{
  "parallel_block": false,
  "learning_rate": 0.00172,
  "beta1": 0.9,
  "final_lr_fraction": 0.1
}
MLP neurons of a small language model. Each row is named by its layer, matrix (gate and up: input weights; down: output weights) and neuron, and shows model dimensions 64-159. Each number is 50 + 12 x the weight over its row's rms, rounded and kept within 0 to 99. A neuron's up and down rows have the sign that makes its largest values positive.
After each neuron's rows, "raises" lists the tokens whose logits its output raises most directly, leaving later layers aside.

L11.gate754:56 44 60 51 28 60 64 36 31 28 58 54 51 38 56 70 50 49 80 48 28 60 32 48 65 39 61 34 37 65 56 25 45 40 76 64 39 56 71 36 19 36 54 37 55 42 24 39 32 39 50 37 53 58 45 42 39 51 54 48 37 50 52 44 60 60 43 50 56 61 44 63 60 61 37 42 52 63 47 42 69 37 42 20 35 51 43 70 48 29 47 47 38 45 52 56
L11.up754:64 42 49 40 39 69 64 51 20 38 44 56 47 44 62 61 36 43 60 53 47 47 30 67 75 31 62 33 33 64 54 41 44 59 69 48 62 60 67 82 36 52 45 44 63 41 15 45 36 50 55 47 73 43 46 47 48 57 45 52 46 57 44 50 62 74 43 24 42 50 48 75 50 39 37 58 49 54 46 38 58 38 38 29 54 41 31 66 65 36 43 60 51 50 39 41
L11.down754:56 44 54 50 44 47 44 41 67 50 48 43 37 34 56 58 56 36 38 32 40 39 34 54 46 49 72 49 53 63 49 42 67 65 50 57 51 39 34 59 56 57 41 42 57 67 33 63 56 49 54 56 51 35 43 49 61 31 56 57 53 50 44 50 62 27 27 51 33 50 51 39 33 44 77 45 56 54 47 56 51 66 38 44 66 49 37 52 39 50 34 40 46 62 53 22
raises: "ia", "ian", "ians", "|---|\n", " County"

L6.gate432:64 61 38 50 73 48 63 48 48 58 67 63 44 48 59 59 61 57 52 36 31 56 51 63 54 58 44 45 44 50 40 67 50 52 54 52 42 33 81 54 50 60 55 35 45 38 75 51 41 69 58 44 32 59 44 76 49 55 32 52 49 47 59 64 41 65 46 45 54 44 58 34 55 62 74 63 49 35 54 68 42 47 64 37 19 43 29 65 54 61 47 48 52 68 75 61
L6.up432:70 63 46 60 69 35 61 60 47 60 67 63 44 54 56 44 57 48 38 39 30 55 77 66 63 66 48 42 46 71 42 56 56 42 60 55 67 49 47 47 37 62 54 54 32 27 58 51 60 72 53 62 34 67 42 68 55 47 43 59 60 37 51 76 53 54 46 61 44 38 38 41 38 60 57 71 49 38 49 57 65 51 55 41 20 51 29 86 50 63 48 43 34 60 62 44
L6.down432:47 39 50 48 45 56 38 53 47 35 53 44 60 49 18 54 53 50 54 65 77 47 54 31 49 47 54 57 52 58 53 46 65 46 58 55 55 59 39 56 52 55 48 57 57 57 43 48 41 30 42 40 59 37 55 43 50 52 52 43 44 47 43 31 44 42 50 47 54 66 50 58 67 46 38 48 58 65 54 49 44 51 38 74 59 64 86 25 44 45 47 56 60 39 42 50
raises: "7", "3", "5", "2", "4"

L6.gate539:50 56 42 48 62 50 54 73 36 49 52 51 52 64 59 39 44 53 37 58 36 55 71 68 68 49 52 47 49 50 44 56 41 46 47 38 42 26 46 43 30 44 61 52 35 55 60 60 52 57 45 77 69 47 38 56 71 23 48 63 38 64 51 63 30 39 64 51 40 63 48 56 52 57 62 56 70 44 45 71 46 44 70 49 41 53 34 59 40 59 56 57 37 64 66 46
L6.up539:68 47 56 46 63 35 68 63 40 55 67 53 52 67 56 31 57 56 37 37 37 63 58 59 61 50 52 45 56 69 38 59 42 51 50 41 47 52 55 48 38 33 57 45 45 45 64 51 57 65 51 65 45 51 45 54 54 38 50 53 47 49 69 77 46 47 52 61 34 44 59 67 42 43 62 46 59 51 54 60 41 41 75 31 37 37 39 60 46 48 41 46 28 72 79 45
L6.down539:38 40 47 57 49 64 52 58 43 35 34 48 52 64 43 47 52 44 54 71 75 43 46 55 38 39 57 61 21 40 62 43 45 59 57 46 57 52 26 65 54 34 55 71 50 65 37 50 39 39 61 45 61 40 62 48 51 57 39 51 58 49 55 40 50 44 55 50 61 48 42 47 61 39 27 53 44 59 52 45 41 46 43 71 66 52 54 26 53 46 41 44 66 43 52 57
raises: "7", "1", "0", "°", "8"

L10.gate258:54 53 55 64 48 38 74 49 62 72 64 45 36 41 48 47 56 37 55 57 28 47 64 69 47 50 32 57 52 51 48 62 28 74 41 52 52 63 64 50 55 73 56 51 40 37 50 70 57 59 59 38 53 55 56 52 68 31 32 35 64 36 48 58 54 88 56 53 48 42 36 43 40 42 47 42 59 43 60 53 64 54 65 34 43 49 34 64 62 60 50 52 38 58 59 44
L10.up258:59 59 53 51 53 36 62 59 49 60 88 49 46 54 67 48 59 58 70 46 22 43 61 61 50 64 50 49 52 64 54 56 47 42 45 57 53 44 70 47 45 46 48 35 37 42 54 45 64 53 68 44 60 56 44 54 50 43 34 43 47 54 59 86 53 72 46 56 49 42 59 55 32 39 71 57 60 44 59 83 32 46 57 30 39 38 26 81 50 62 40 45 33 70 63 55
L10.down258:53 37 44 49 44 65 23 52 51 29 35 47 57 55 52 59 36 63 45 58 73 33 38 53 53 39 62 56 32 49 62 36 54 56 56 39 65 46 18 52 44 49 40 56 58 66 41 49 34 37 49 60 60 28 48 54 37 65 61 54 34 55 41 28 38 39 58 35 55 67 30 58 67 58 38 48 36 61 41 33 41 48 42 69 67 52 81 27 49 32 66 47 75 37 41 54
raises: "°", "5", "%", "0", "4"

L6.gate330:68 61 67 62 53 31 57 61 53 68 67 63 59 48 59 50 50 46 63 69 39 34 70 40 45 64 34 42 55 40 79 50 60 39 56 51 27 43 59 56 54 44 67 45 37 37 52 43 53 59 59 38 40 64 43 65 48 47 33 50 39 38 44 60 28 44 60 59 51 22 39 33 26 59 37 60 72 53 47 46 56 56 48 42 38 34 50 68 64 45 40 55 28 55 50 48
L6.up330:50 63 52 49 40 28 55 55 58 50 47 43 39 67 59 61 35 46 44 61 50 40 55 52 54 58 51 68 42 51 61 26 67 33 37 38 48 50 25 51 69 49 49 42 36 57 59 38 66 27 35 44 46 50 48 42 52 53 65 38 48 47 55 47 28 54 53 68 50 37 54 28 61 33 63 41 33 49 62 46 31 24 55 36 65 52 76 67 52 46 57 76 41 56 30 59
L6.down330:38 57 49 63 38 37 43 53 62 70 54 54 58 46 62 51 46 47 57 70 39 50 56 53 43 61 51 55 56 41 82 64 61 41 43 53 51 40 57 49 56 45 71 52 28 46 46 33 63 55 47 26 53 56 37 43 54 63 50 47 36 35 41 48 35 57 55 55 57 35 33 19 37 49 37 45 57 66 74 35 36 58 41 53 46 45 52 64 76 37 60 51 48 39 32 42
raises: "ribut", "ract", "rib", "ained", "ours"

L13.gate264:36 52 51 44 36 42 48 39 39 32 57 64 58 53 58 49 58 62 37 50 55 63 75 41 49 31 41 42 45 69 38 68 54 44 46 57 23 31 74 51 49 44 56 43 61 45 28 39 47 58 59 51 27 52 53 55 34 43 48 33 50 51 46 55 45 44 50 56 31 65 34 49 44 27 27 49 60 55 75 38 48 50 61 27 47 63 43 54 57 54 27 40 79 61 71 33
L13.up264:70 48 52 59 55 65 42 63 31 61 62 35 50 56 37 62 67 43 54 47 53 39 39 51 54 32 59 61 47 44 87 35 40 52 58 54 48 64 48 53 61 46 58 66 55 66 63 52 72 61 29 39 49 58 42 43 60 62 51 60 30 54 46 42 64 66 59 49 70 49 43 35 64 50 56 47 38 43 48 44 43 65 48 44 51 68 65 31 52 38 37 66 63 30 58 49
L13.down264:40 42 58 55 53 78 58 38 35 50 49 64 48 46 48 70 42 30 28 55 55 67 30 34 37 37 48 41 46 55 18 51 47 66 55 42 57 67 58 44 42 54 68 45 57 42 57 41 52 63 45 42 22 45 59 63 20 43 75 41 49 55 47 64 31 60 58 48 29 61 60 48 49 44 46 63 61 36 60 45 42 57 44 17 49 41 53 52 63 69 42 45 68 45 77 44
raises: " is", " includ", " has", " was", " died"

L6.gate568:58 19 47 63 59 55 72 74 51 52 46 50 39 54 47 50 53 44 66 37 60 54 48 35 33 44 54 38 29 56 52 60 52 63 55 51 53 70 49 57 52 48 27 32 73 49 42 41 44 60 64 36 53 43 35 42 49 51 41 52 46 24 43 36 68 27 46 36 41 50 55 57 52 50 38 42 22 60 41 61 56 41 42 56 51 56 55 51 55 64 47 55 47 29 65 48
L6.up568:70 35 44 64 39 60 76 74 59 39 40 64 53 44 51 50 42 56 72 21 54 51 71 39 40 51 31 57 51 53 52 64 49 55 57 33 38 56 59 54 75 37 34 64 60 39 52 66 46 54 69 50 52 52 38 45 46 62 27 54 48 43 34 48 40 56 32 43 51 50 54 42 54 39 46 52 50 53 49 53 54 46 54 42 58 48 55 53 76 36 44 66 56 69 55 63
L6.down568:71 39 41 56 65 70 69 48 75 40 31 48 44 52 43 50 39 41 46 49 49 54 57 41 48 51 56 48 47 78 48 69 63 56 63 51 49 61 56 46 43 38 38 45 70 66 60 58 68 52 55 63 48 46 46 57 47 60 63 75 46 46 32 30 58 58 61 40 63 43 59 45 54 51 41 44 51 50 35 75 50 44 60 45 67 49 57 32 53 56 42 46 36 43 52 58
raises: "hib", "ble", "ceed", "duc", "gram"

L12.gate27:51 46 62 44 45 45 54 58 78 74 53 48 55 46 52 53 65 61 59 69 47 45 54 63 53 52 59 64 47 33 46 39 41 58 48 63 40 73 47 60 50 70 47 69 58 62 29 61 59 59 60 33 65 40 52 54 46 60 53 45 55 46 46 58 43 84 49 52 51 45 66 41 34 60 45 61 55 48 62 66 43 58 45 54 47 53 53 39 53 74 36 53 34 51 49 64
L12.up27:60 38 51 24 53 35 65 32 71 67 53 49 49 45 52 69 52 67 54 66 62 33 41 67 59 39 32 88 73 49 39 39 55 72 61 81 44 51 30 31 57 51 35 43 64 57 42 40 47 53 63 35 49 21 52 47 44 45 65 36 33 36 48 54 53 46 44 67 40 54 65 51 35 50 53 51 54 48 46 48 49 66 44 38 38 66 54 43 30 56 19 57 47 58 50 51
L12.down27:54 62 52 53 52 70 53 56 28 31 47 47 56 49 38 42 42 40 50 28 39 60 36 31 35 52 65 12 36 56 58 56 29 20 48 16 65 31 68 48 33 37 56 46 46 42 65 55 56 47 40 63 32 75 44 47 50 46 43 62 52 61 47 47 54 60 62 49 46 50 34 42 72 57 47 48 38 46 55 48 51 40 55 50 55 55 48 61 46 44 71 35 36 37 51 41
raises: " team", " teams", " coach", " FC", " player"

L7.gate659:56 32 46 45 55 31 64 49 53 51 42 48 30 42 83 29 47 34 66 22 73 43 41 43 60 46 47 37 60 51 66 43 51 44 36 56 48 55 39 49 46 21 54 63 73 50 37 47 42 50 75 24 45 33 56 43 46 41 48 36 35 41 69 36 62 44 63 46 50 44 47 59 40 68 67 37 43 41 63 51 56 51 30 46 38 50 37 44 49 42 34 61 74 51 41 66
L7.up659:55 44 23 38 42 51 42 49 58 51 46 42 32 57 61 34 59 26 42 49 73 52 42 54 77 48 43 27 54 51 60 53 47 50 57 64 34 51 30 41 24 44 49 50 71 46 39 42 48 77 56 21 32 43 33 44 48 44 65 26 49 41 43 51 34 61 63 47 60 32 60 54 51 65 52 65 30 49 50 45 43 59 32 69 30 56 51 56 53 50 46 51 68 38 32 35
L7.down659:64 54 32 55 51 35 51 58 58 68 36 55 42 55 47 55 48 37 45 50 53 54 29 52 54 54 50 53 65 42 50 44 37 37 41 39 39 58 41 59 32 52 64 56 74 57 43 25 28 50 48 29 59 58 39 48 49 51 59 45 53 47 48 40 47 58 71 46 45 29 50 57 55 65 45 49 59 60 44 51 54 76 40 40 35 46 44 52 49 60 32 46 51 55 47 47
raises: "lect", "ven", "nt", "nd", "ng"

L6.gate260:56 50 51 43 61 35 75 45 54 66 75 52 45 43 61 52 53 46 45 44 16 52 55 60 53 56 40 43 62 57 47 49 52 48 49 52 32 53 68 42 61 59 50 21 44 35 54 34 60 65 44 33 55 66 45 48 44 39 36 56 55 49 55 68 60 64 48 45 51 41 56 39 41 61 69 64 51 50 74 75 31 44 72 17 33 36 35 67 53 56 56 53 38 67 68 60
L6.up260:49 51 62 57 54 26 45 48 49 74 79 63 42 49 74 43 64 56 43 62 35 53 69 59 66 59 59 44 55 69 48 51 41 42 47 43 40 56 50 52 44 71 57 32 39 34 48 59 64 62 40 51 51 54 44 38 36 37 37 44 53 55 36 68 44 74 46 39 34 53 46 48 42 54 70 50 73 56 53 68 56 37 43 39 31 56 46 75 50 52 44 46 36 70 55 50
L6.down260:52 55 59 58 56 55 32 48 52 45 35 49 48 52 46 60 41 59 53 59 78 49 49 55 34 36 59 50 51 40 54 43 53 48 63 43 70 44 45 60 42 42 45 71 56 62 41 55 30 35 49 62 39 38 46 60 40 54 56 50 40 46 44 32 49 32 56 55 53 64 26 52 57 43 13 47 59 65 55 33 54 59 45 72 61 69 69 32 51 42 47 45 75 42 37 43
raises: "5", "0", "th", "3", "7"

L13.gate456:32 57 59 61 42 54 37 47 58 30 62 49 69 74 73 74 53 49 71 17 66 53 50 36 60 52 40 30 51 62 33 41 63 50 56 45 39 58 57 58 56 59 67 46 53 38 52 51 27 72 74 64 62 73 31 46 55 55 52 27 31 41 20 54 69 54 51 45 59 51 39 65 43 49 56 37 55 43 46 54 34 44 34 53 44 45 45 56 40 43 41 49 53 61 47 36
L13.up456:45 33 64 53 26 43 52 43 56 56 40 48 63 53 49 61 42 43 57 39 64 33 48 53 56 51 46 47 36 60 45 33 49 48 46 61 42 57 47 43 66 39 55 56 47 62 76 52 70 61 39 49 42 41 32 59 43 58 45 36 30 46 47 55 47 40 47 58 49 56 45 65 69 50 39 60 56 35 57 48 45 59 64 45 36 51 62 67 61 37 40 39 47 50 77 59
L13.down456:65 48 45 36 38 64 38 37 76 60 34 43 66 76 45 62 38 46 58 48 43 43 45 57 38 54 41 40 43 51 53 53 41 52 40 28 62 56 46 50 49 41 58 40 48 34 44 43 46 68 40 47 31 39 38 52 78 65 41 44 49 58 30 30 43 37 39 38 46 52 60 70 51 33 60 35 52 49 47 64 48 49 34 39 70 36 43 41 67 51 45 56 52 52 73 48
raises: "ian", "ium", "ians", "iam", "ij"